config.toml
num_hidden_layers = 8
hidden_size = 768
num_attention_heads = 12
num_key_value_heads = 3
head_dim = 64
intermediate_size = 3072
vocab_size = 8192
hidden_act = "tanh_gelu"
norm = "layernorm"
norm_place = "pre"
norm_eps = 1e-05
positions = "rope"
rope_theta = 10000.0
rope_fraction = 1.0
qk_norm = true
attn_scale = 0.125
bias = "none"
tie_word_embeddings = false
parallel_block = false
extras = ["capped logits"]
init = "normal"
init_std_qkv = 0.0496
init_std_o = 0.0
init_std_up = 0.0496
init_std_down = 0.0
optimizer = "adamw"
learning_rate = 0.00101
beta1 = 0.9
beta2 = 0.98
weight_decay = 0.25
lr_head = 0.00672
warmup_steps = 331
schedule = "wsd"
decay_fraction = 0.928
decay_shape = "sqrt"
final_lr_fraction = 0.0
batch_tokens = 262144
max_seq_len = 2048
doc_mask = true
train_tokens = 900600000
max_steps = 3436
dataset = "wikipedia_en"
MLP neurons of a small language model. Each row is named by its layer, matrix (up: input weights) and neuron, and shows model dimensions 656-751. Each number is 128 + 24 x the weight over its row's rms, rounded and kept within 0 to 255.
A block is one neuron, or neurons of one layer that tend to fire together. After each block is what it responds to, as a language model described it from the Wikipedia text at the highest values.

L4.up255 [115 131 147 132 139 156 140 129 121 112 103 130 121 137  86 103 127 108 146  94 141 105 129 124 180 105 137 121 104  99 104 133 110 140 124 131 114  99 103 128  89 158 166 132 132 114 101 105 119 142 157 138 170 124  96 113  94 121 119 118 135 182 124 128 118 150 114 163 128 129 143 155 107 150 108 149 113 165 141 140 155 184 121 151 120 116 136  87 146 131 168  69  98 102 132 138]
L4.up488 [122 124 150 170  92 146 108 135 123 117 116 124 148 130 169 109 170 182 164 149 149 120 128 119 176 122 109 111 154 135 143 125 146 132 163 157 134 150 102 136 127 123 108  89 113 106 131 154 141  82 135  88 156 142 134 146 110  94 130 140  77 134 135 137 117 146 115 153 137 117 138  87 164 140 121 140 129 156 168 146 124 160 144  82 106  85 102 160 126 100 146 114  93 111 145  95]
L4.up743 [165 142 174 141 113  93 132 131 108  92 157 137 136 157 122  67 105 148 133 139 109 110 120 141  81 135 104 136 124 135 138 167 141 116 170 124 124 124  79 131 112 136 133 150 139  60 118 117 114 154 130 112 125 144 106 139  97 124 118 107 117 115 162 118 130 106 122 168 119 115 139 101 118 101 129 146 122 130 146 156  97 144 129 130 142 159 111 124 150 104 118 132  95  83 134 184]
L4.up744 [139 109 111 160 172  72 144  90 134 118 138 145 120 113 111  80  93 136 140 119 111 128 145 119 146 103 119 190 115 132 163 108  96 122 108 167 119 106 138 150 134 147 137 124 127 156 106 154 147 142  95 136 116 105 163 123 141 176 124 107 127 119 122 135 159 109 123 134 156 101 151 113 164 116 128 133  90 184 151 114  95 108 139 115 125 147 157 168 152  96 113 131 105 130 111 140]
L4.up823 [136  96 103 114 126 152 119 137 144 171 128  88 128 151 106 130 141  85 168 152 144 123  88 125 157  89 103 141 165 134 133 123 131 117 149 144 143 119 149 111 130 131 127 166  92 112 100 145 130 111 120 168 181 152 166 104 120 101 131 116 112 163 164 100 134 125 121 139 127 108  95 148 130 123 158 157 113 134 141 147 118 133 110 122 102  93 166 137 116 143 116 121 127 135 113 130]
L4.up1371 [ 98 114 149 116 148 159 108 122 122 133 148 144 164 118 136 161  99 106  99 109 144  95 128 124 111 122 163 120 154 161 165 110 179 125 116 141 106 114 116 124 113 126  89 141 117 117 133 143 150 140 143 118 130 102 121  91  77 138 126 142 142 122 137 115 120  85 136 121 110 117 157  73 111  85 157 136  95 129 153 133 116 149  74 136 134 133 108 140 146 111 175 166 105 102 156 142]
L4.up1396 [171 100 145 133 128 167 117 167 135 131 139 170  68 131 131 129 140 138  90 153 192 114 135 117 158 134 143 172 130 136 136 122 137 153 158 138 143 110  81 157 128 132 163 111 126  92 156 136 120 174 132 144 118  98 134 139 107 109 140  92 127 192 156 144 117 111 146 117 140  90 113 111 128  94 149 173  82 133  90 128 134 105 143  94 106  87  95 135 154 111 164 138  81 154 111 106]
L4.up1418 [154 151 150 100 117 196 108 138 126 103 168  87 157 133  95  99 145 134 105 106 145 118 121 112 175  74 103 141 107 153 131 172 144 167 110 125 141 135 168 161 140  84  93 140 105 166 114 172 120 134 132 165 134 114 130 110 120 144 121 137 170 123 141 152 118 126 101 129  97 152 148 150 129 151 111 184 171 154  89 148 132 114 149 105 138 156 117 145 126 152 135 122 110 157 109 105]
L4.up1421 [136 128 138 163 153 134 110 160 157  95 153 100 135 139 149 120 114 141 102 137 160 141 139 137 123 117 172 121  89 148 136 134 126 110 135 135 124 131 116  99 147 155 107 126 105 107 135 118 159 102 117 155 101 131 100 101 108 126 131 115 138 161 130 127 131 161 189 193 172  94 176 132 148 105 131 156  95 165 109 118 131 114 131 125 124 135 154 141 139 157 151 119 110 108 100 117]
L4.up1481 [128 124 117 106 128 108 114 121 143 107 142 164 142  93 137  70 120 132 145 126 104 129  88 135 128 139 126 142 132 146 120 137 164 122  93 103 130 154 102 146 124 136 129 132 134 148  99 110 128 128 108 134 123 147 120 171  80 164 130 118 124 106  93 116 113 153 130 102  78 126 120 158 117 133 114 127  99 169 128 131 127 142 155 108 141 117 133 180 121 183  96 112 142 129 163 111]
L4.up1567 [ 93 110 132 117 114 134  98 107 126 149 120 103 110 109 143 145  78 138 113 111 140 128 129 114 140 152 121 121 119 141 134 181 171 135 130  75 130 120 129 130 117 130 146 114 151 145 125 168 126 100 109 141 142 150 140 106 119 102 155 129 131 143 163 105 152  98 134 138  82 118 169 135 128 115 117 151 140 130 125 130 139 157 100 136 144 159 116 147 115 120  94  88 134  77 119 139]
L4.up1627 [132  63 132 134 155 113 128 137 193 119 146  88 110 139 115 185 152 144 116 147 118 141 108 120  91 164 109  78 142 172 177 139  99 167 116 150 131 111 104 117 132  97 138  96 121 104 127 150 136 124 137 163 153 139 141 151 104 115 154 140 101 105 190 127 128 118 157 182 138 155 144 103 160 120 127 143 156 151 136 110 101 186 131  99 113  98 138 129 144 136  99 105 117 137  80 164]
L4.up1638 [115 131 130 146 113 106 162 139  94 144 119 117 102  98 127  96 168 120 121 108 119 138 141 142 158 109 156 123 138 176 154 123 119 133 153 138 122 132 108 136 150 181 106 142 106 133 111 147 125 174 146 116  73 134 130 144 141 140  71 121 111 106 123 140 141 140 144 159 138 105 108 117 111 120 107 149 107 159  98 108  87 103 118 113 131  90 155 144 123 172 155 138 174  67 133  65]
L4.up1724 [ 99 145 148 122 123 152 131 111 136 178 171 104 146 157 136 135 179  81 145  95 157 141 107 178 120 148 118 205 142  96 137 116 131 135  88 121 132 130 118 127 110  95 147 146 120 160 143 110 146 142 143 105 142 106 147 104 153 123  72 119 160 109 145  77 111  91  95 169  56  75 126  97 136 181 109 137 126 138 106 131 118 128 171 133 117 138 137 134 120 114 126 129 136 114 109  92]
L4.up1793 [109 118 137 106 134 141 130 139 141 108 129  88 125 150 146 131 160 117  92 155 141 156 110 148 136  88 133 145 118 136 154 164 137 171 102 135 134 120 121  92 154 149 128 135 105 138 146 179 135 144 154 105 149 107  93 147 162 107 143 107 134 155 156 123 112 129 113 151 114 135 141  99 110 105 122 118 130 104 113 107 114 160 125 106 104 102 160 132 133 122 120 141 152  81 122 103]
L4.up1827 [164 129 154 137 132 160 132  45 140 124 100 125 122 145 119 148  97  82 129 118 106 131 101 138 167 102 105 146 125 131 163 112  78 120 111 124 119 146 149 138 148 164 103 160 148  95  89  86 103 111 128 140  94 114  82 111  89 115 150 113 119 140 168 142 115 136 139 145 106 128 120 108 113 131  94 147 113 177  99 120 109 144 125 128  88 139 111 130 140 147 121 117 112 134  90 126]
Description: Noun-phrase opening modifiers

L3.up249 [142 133 120 163 148  97 140 154 133 111 120 102 113 135 143 115 127 158  90 106 145 115 140 118 118 121 101 125 157 102 143 127 125 110 146 107 120 101 164  75 173 118  86 127 153 120 114 161 166 116 130 110 128 128  88  84 141 133 145 152 119 101 146 114 104 152 151 164 124 119 125  98  96 133 149 108 121 101 117 146 137 157  98 146 123 123 114 190 107 133 151 119 117 151 167 117]
L3.up732 [135 130 144 101 153 121 137 143  72 116 144 145 140 130 133 120 174 123 154 145  93 177 125  90 107 145 140 146  95 126 163 131 114 116 140 143 100 136 137 184 140 133 110 109 130 141 134 111 131 162 107 127 124 130 138 118 114 156 133 128 123 107 127 114  77 160  67 124 129 145 165 118  86 134 121 166 112 123  79 103 137 134 133 129 107 126 120  88 140 113 186 117 156 116 107 139]
L3.up755 [140 125 114 106 138 100 112 117 111 129 130 110 129 142 116 110 117 127 118 157 166 136  53 120  85 163 140 137 150 125 130 116 153 124 135 118 176  86 125 117 100 100  87  87 160 140 132  70 129 145 132 132 124 106 150 158 139 131 147 129 141 136 133 130 110 124 115 141 106 158 167 128 106 101 126 130 122 156 118 140 167 117 124 105 119 169 106 121 143 157 112 117 142 134 137 121]
L3.up1565 [116 140 110 133 152 131 145 124  88 153 142 120  91 104 153  96 123 119 139 125 165 137 141  88 111 136 119 133 123 129 108 151 167 138 127  69 134 153 108 129  84 109 181 127 131 143 172 106 148  90 110 146  93 122 122 126 160 134 141 171 105 143 171 155 140 103 164 137 114 143 146 116 156 115 106 132 127 113 112 145 130 113  88 164  77 121 141 129 153 138 138 153 102 140 103 167]
Description: Main verb after subject

L4.up34 [145 142 139 152 127 161 131 146 156 137 112 158 100 122 154 118 123 124 121 171 127 106 115 123  96 125 160 138  96 147  95 180 122 124 150 130 174 122 165 164 100  99 108 143 152 127 151 127 135 172 130 170 134 147 102  79 147 115 139 122 132 120  84  93 109 109 144  93 109 116 121  91 103 149 138  81  70 164 162 115 146 138 122 143 157 155 110 133 115 163 145 106 138 103 186 126]
L4.up139 [116 135 123 121 155 149  95 143  94 134 101 131 169 185 116 141 147 141 183 140 150 129 154 121 141 108 134 145  77 101 134 105 133 151 142 128 122 148 143 133 192 157 110 185 139 156 157 200 156 148 127 122 132 153 145 126 119 147 178 157 100 130 156 117 130 138 124 141 132  94 146 141  75 156 150 123 111 125 151 118 138 114 150  90  64 157 113 182 134 113 114 152 135 129 124 143]
L4.up195 [133 116 132  87 141 148 163 127 102 125 140 156  92 164 153 135 115 136 170 116 134 129  90 127  83 135 114 105 137 115 132 103  95 151 145 116  67  79 146 119 109  97 127 119 110 155 131 118 142 119 133 173 129 134  94 115 150 123 114 155 150 135 119 123  92 135 126 133 144 152 135 120 101 153 149 141 107  99  92 164 171 203 112 146 144 123 155 112 123 131  97  99  86 139 127 142]
L4.up265 [138 113 105 109 115 101 118 115 131 100 102 133 145 160 126 112 118 115 108 148 138 170 126 104 118  92 124 157  71  85 122 156 171 111 149 124 102 130 121 122 108 146  93 109 146 162  97 184 151 125  93 154 104 127  90 131 115  98 152 117 140 101 145 149  95 188 126 151 117 101 137 134 117 138 151 106 157 111 163 112 127 133 121  88 121 120 139 125 136 147 143 127 111 137 132 147]
L4.up293 [117 128 137 127 100 156  98 107 106 104 157  95  86 120  99 153 145  88  88 131 132 119 130 116 154 117 145  68 116 104 142  99 138 145 129 120 113  97 119 124 124 154 114 135 140 127 115 103 155 133 179 162 151 134 113 133 130 101 123 123 179 150 135 174 120  81 173  97  86 182 113 104 125 116 121 116  73 118 116 169 186 129  99 126 117 137 104 114 115 184 103 149 107 148 125 117]
L4.up326 [115 157 142 108 113 131 153 102  89 117 104 107  73 158 129  91 126 136 151 114 126 128 122 119 128 176 107 138 121 132 119  67 149 139 160 133 103 161 136 140 134 121 115  93 120 174 133 138 118 146 138  87  95 136 118 102 154  70 183 142 108 107 116 139 139 117 166 139 151 133 122 114 146 129 172 132  87 129 137 128 119  87 108 136 135  98  96 121 145 143 160 129  79 166 143 121]
L4.up579 [144  99 173 132 145 117 182  93  98 119 107 139 139 111 107 112 127 170 133 122 134 148  88 161 103  90 120 157 120 110 157 162  83 157 140 116 105 109 142 144 100 153  87  83 173 116 108  95 132  99 108 132 139 141 108 120 154 119 129 137  95 182 120 131 127 123 106 140 113 138 130  73 109 125 136  99 111  81 140 163 124 133 124 153 130 109  86 164  74 108 165 152 107 165 123 130]
L4.up740 [135 116 136 117 123 105  95 131 139 135 129 110 120 127 132 125 134 138 113 110 172  79 146 124  94  99 167 142 167 144 153 169 124 129 129 154 152 120  86 107 174 155 136 143 113 108 183 135 135 135 132 118 123 175  72  87 108  77 121 146 165 140 156 141 100 124 139 138 166 151  83 135 131 177 131 106 103 114 160 143 157 140 119 101 122 157 151 111  98 138 124 131 114 115 114 143]
L4.up937 [176 158 109 112  80  76 132 123 133 161 139 118  86 131 138 169 114 136 121 128 134 103 102 140  74  84 104 202 116 103 174 124 114 109 125 136  90 143 141 127 127 118 128 124 132 119 148  90  93 129 122 138 127 122 112 123 143 138 140 115 130 129 129 159 122 124 111 102  84 117 153  83 120 106 118 133 134 150  97 148 154 109 156 104 164 129 104 139 116 166 129 110 116 138 114 167]
L4.up1184 [139 176 138 124 124 149 129 102 142 146 118  90  86 167 118 111 129 104 118 151 131 159 151 114 151 129 147 132 130 130 150 126  93  85 130  97 130 136 127 135 128 144  81 123 121 116 173 112 107 155 128 116 134  81 110 133 144 121 139 113 126 119 135 131 163 103 116 110 152 136 114 104 127 133 174 162 108 134 132 119 158 107  98 131 117 145 124 124 109 101 177  97  90 127 109 135]
L4.up1354 [160 163 154 122 135 118 142 150 155 112 100 133 126  96 148 120 120 124 127 123 161 121 114 105 101  93 118 154 156 135 124 101 165  98  93 102 129 123 121 135 102 112  77 112 116 125 134 161 105 152 142 108 129 108 151 120 101 130 152 159  94 146 213 126  90 110 127 106 135 143 157  78 146 104 137 135  90 132 157 149 172 151 158 128 110 107  99 150 118 122 157 111 165  76 147 121]
L4.up1480 [142 154 139 106 153 128 166  95 152 102  86 132 152 159 145 118 102 129 146 124 173  89 112 128 117  92 144 124  80 109 108 133  91  89  89 139 139 109  90 106  91 107 153 104 113  97  96  91 138 118 133 139 121 142 136 123 121  99 130  92 107 102 157  87 108 145 162 151 179 124 101 187  78 190 123 161 115 125 149 134 123 142 114 119  90 121 154 133 170 156 181 120 120 117 160 154]
L4.up1604 [149 113 143  99 141 147 168 129 130 122 162 102  59 102 124 133 152 141 152 155 127 132 111  92 102 153 129 100 122 136 173  98 131 126 121 166 141 134  88 138 125 126 102 113  99  79 149  87 108 146 144 161 135 107  92 109  73 147 153 127 114 136 147 109  92 121 115 159 146 137 128  82 129 105 140 154 118 159 138 109 153 156 129 113 117  61 100 168 141 121 136 122 143  59 126 143]
L4.up2202 [108 146 169 144 128 120 128  73 191  86 153 151 124 117 166 168 112 120 113 152 100  86 139 151 154 143 127 125  89 101 154 125 151 122 116 162 161 126 121 111 160 150 127 140 125  99  90 144 141  98 122 137 140 175 113 136  89 129 173  97 106 107 102 163 151 178 125 126 147 100 138 101 113 156  96 117  74 117 128 161 123 125 125 117 180 145 120 161 114 148 138  98 164 131  99 150]
L4.up2608 [148 172 102 142 139 129 133 106 142 120 140  91 101 114 151 134 158 109 136 107 128 134  71 151 107 121 119 136 140 115 160 154 139 110 109 121 144 130 127  97 143 102 132 144 124 107 124 108 128 128 108 145  98 105  91 147 133 148 136  93  94  77 106  80 140 161 122 168 133 117 156 117 123 153 110 107 137 122 131 134 143 196 119 122 111 147 112 111 114 106 122 114 106 124 122 149]
L4.up2737 [114 176 130 127 146 125 103 133 115 114 175 148 117 129 116 120 140 122 140  95 104 121 118 120 118  83  98 130 127 120 127 111 116 104 152 136 148 108 132 104  95 126 126 119  82 101 164 153 160 129 185  85 104 135  90 147 127 143  95 123  83 147 112 123 148 114 128 106 141 120 135 128  92 106 150 128 124 140 136  76 119  99 147 104 137 161 106  97 160 155 147 106 137 152 118 142]
Description: Main verb before its object

L3.up808 [112 146  91 147 152 135 132  87 122 133 128 124 143 137 121 122 116 101  81  88 123 117 130  65 119  99 106 136 158 140 126 112  82 113 139 110 130 125 166 147 156 128  70 116  90 148 180 167 147 196  90 120 127 127 115  98 106 127 147 142 129 143 165 119 107 135 120  97  84 178 119  81 116 118 147 106 122 156 124  87 115 158 104 123  95 169 102 122 124 150 142 118 130 158 148 119]
L3.up1200 [130 148 153 136 129 144 151 129 139 141 132 126 131  99 119 133 124 166 137 146 106 132 139 135 118  95 107 119 105 129 135 131 121 117 111  88 130  84 147 124 114 105 127 113 117  60 114 161 125  90 153 128  94 148 117 130 129 132  72 139  95 151 166 119 115 155 132 127 145  89  97 114 152 152 163 133 128 150 113 107 157 126 101 143 128  82 111 134 144 177 151 173 117 130 104 148]
L3.up1701 [170 100  84 138 142 134 116 135 120 113 125 104 104 104 148 142 121 180 141 118 149 170 137 113 133 109 128 115 124 176 125  98 136 146 152 100 126 160 166 145  92  78  57 124 130 151 156 117  98 138 106  93 102  99  87 122 113 128 121 157 108 136 105 144 171 174 148 174  96 146 145  79 166 133  94 127 135 117  91 136 156 122 103 115 140 126 123 117 114 152 159 120  87 134 109 106]
L3.up1710 [ 79 166 175 107 105 106 139 127 113 159 171 142 100 146  97 151 118 120 163 100 129 117 133 108 148 124  87 133 141 129 126  81 147 156 134 125 113 127 114 104 134 139 139 127 147 151 172  96  81 136 115 142 118 104 142 116 160 130 104 123  97 144 140  92 126 116 130 146 130 145 136  91 197 125 164 152 102 100 127 152 164 154 130 109  71 102 141  89  92 170 191  76 145 153 109 164]
Description: Transitive verb completion

L2.up1135 [140 164 148 111 121 141 143 104 107 126 115  97  86 123 155 131 181 142 124 151 148 106 108 110  95 114 111 151 139 133 139 109 136 126 129  91 144 106 147 140 165 120  93 112 112 110 138 128 112 172 154 144  98 107 101  77 128 109 156  71 145 133 130 139 124 123 108 130 138 155 130 149 103 106 154 187 120 108 144 154 130 143 153  91  97 120 103 124 130 163 115 174 125 127  72 120]
Description: Enabling/main verbs

L3.up1181 [136 119 154 117 102 120 119 146 110 130 128 126 161 104  92 157 165 150 126  96 163 106 134  80 124 125  90 129 103 129 130 150 158 134 158 117 117 117 140 149 122 136 154  87 109  85 128 141 149 122 118 136 129 116 159 100  99 110 128  97 104 105 171 134 122 145 134 172  91 154 173  92 115 155 115 163 143 181 132 136 113 156  98 112 119 135  70 130 125 108 100 117 107 111 124  78]
L3.up1896 [130 101 157 185 125 139 118 121 143 114 143 137 154 141 138 166  72 148 159 130 133  93 134 162 106 148 125 161 110 131 114 145 119 131 186 119 112 155  78  95 148 122 129 157 108 130 148 123 175 122 113 107 127 172 130 108 121 109 137 104 101 108 228  97 155 111 108 165 125 139 168 122 129 132 147 134 118 115 113 136 109 136 166 134 167 147  27 146 138 125  98 142 132 163 135 132]
L3.up1944 [102 120 124 145 105 129  88 112 107 134 104  86  84 154 104 104 143 138  53 129  95 124 191 122 129 135 124 116  73 119 108 136 157 119 162 133 166 155 135 133 128  97 157 121 184 177 141 153 125 134 109 130 108 157 131  82 164 125 129 137 147 132 199 123 129 185 120 133 100  74 131 170 146 144 132 108 115 136 144 136 114 111 148 112 107 133 147 155 156 121 126 142 118 135 132  86]
L3.up2822 [114 141 152 132  76 138 154 124 115  87 134 100 145 100 163 117 116 159 116 159 110 176 133 116 162  73 124 171  87 138  97 143 153 152 126  98  90  73 107 151 112 129 122 101 165 171 123 141 120 148 116 126 127  86 126 158 139 140 115 116 107  93 145 126 132 184 150 108  83 122 132 168  92 115 135 152 152 121 140 159 151 182 121 115 130 131 114 131 149 114 118 113 151 152 129 109]
Description: Article "an" after copulas

L2.up2010 [108 104 165 133 193 133 128 141 152  83 156 113 117 113 107 131 149 177 154 123 111 131 127 127 157 147 160  90 110 160 139  96 156 125 135 126 110 114  96 136 139 143 133  96 127 163 101  97 144 138 125 155 153  83 155  94 124 131  68 147 111 163 140 128 136 110 152 123  61  96 151 139 141 163 109 121  80 157 140 139 122 109 126 136 157 110 155 155 130 147 115 121 104 107 108 120]
Description: Article "an" and connectives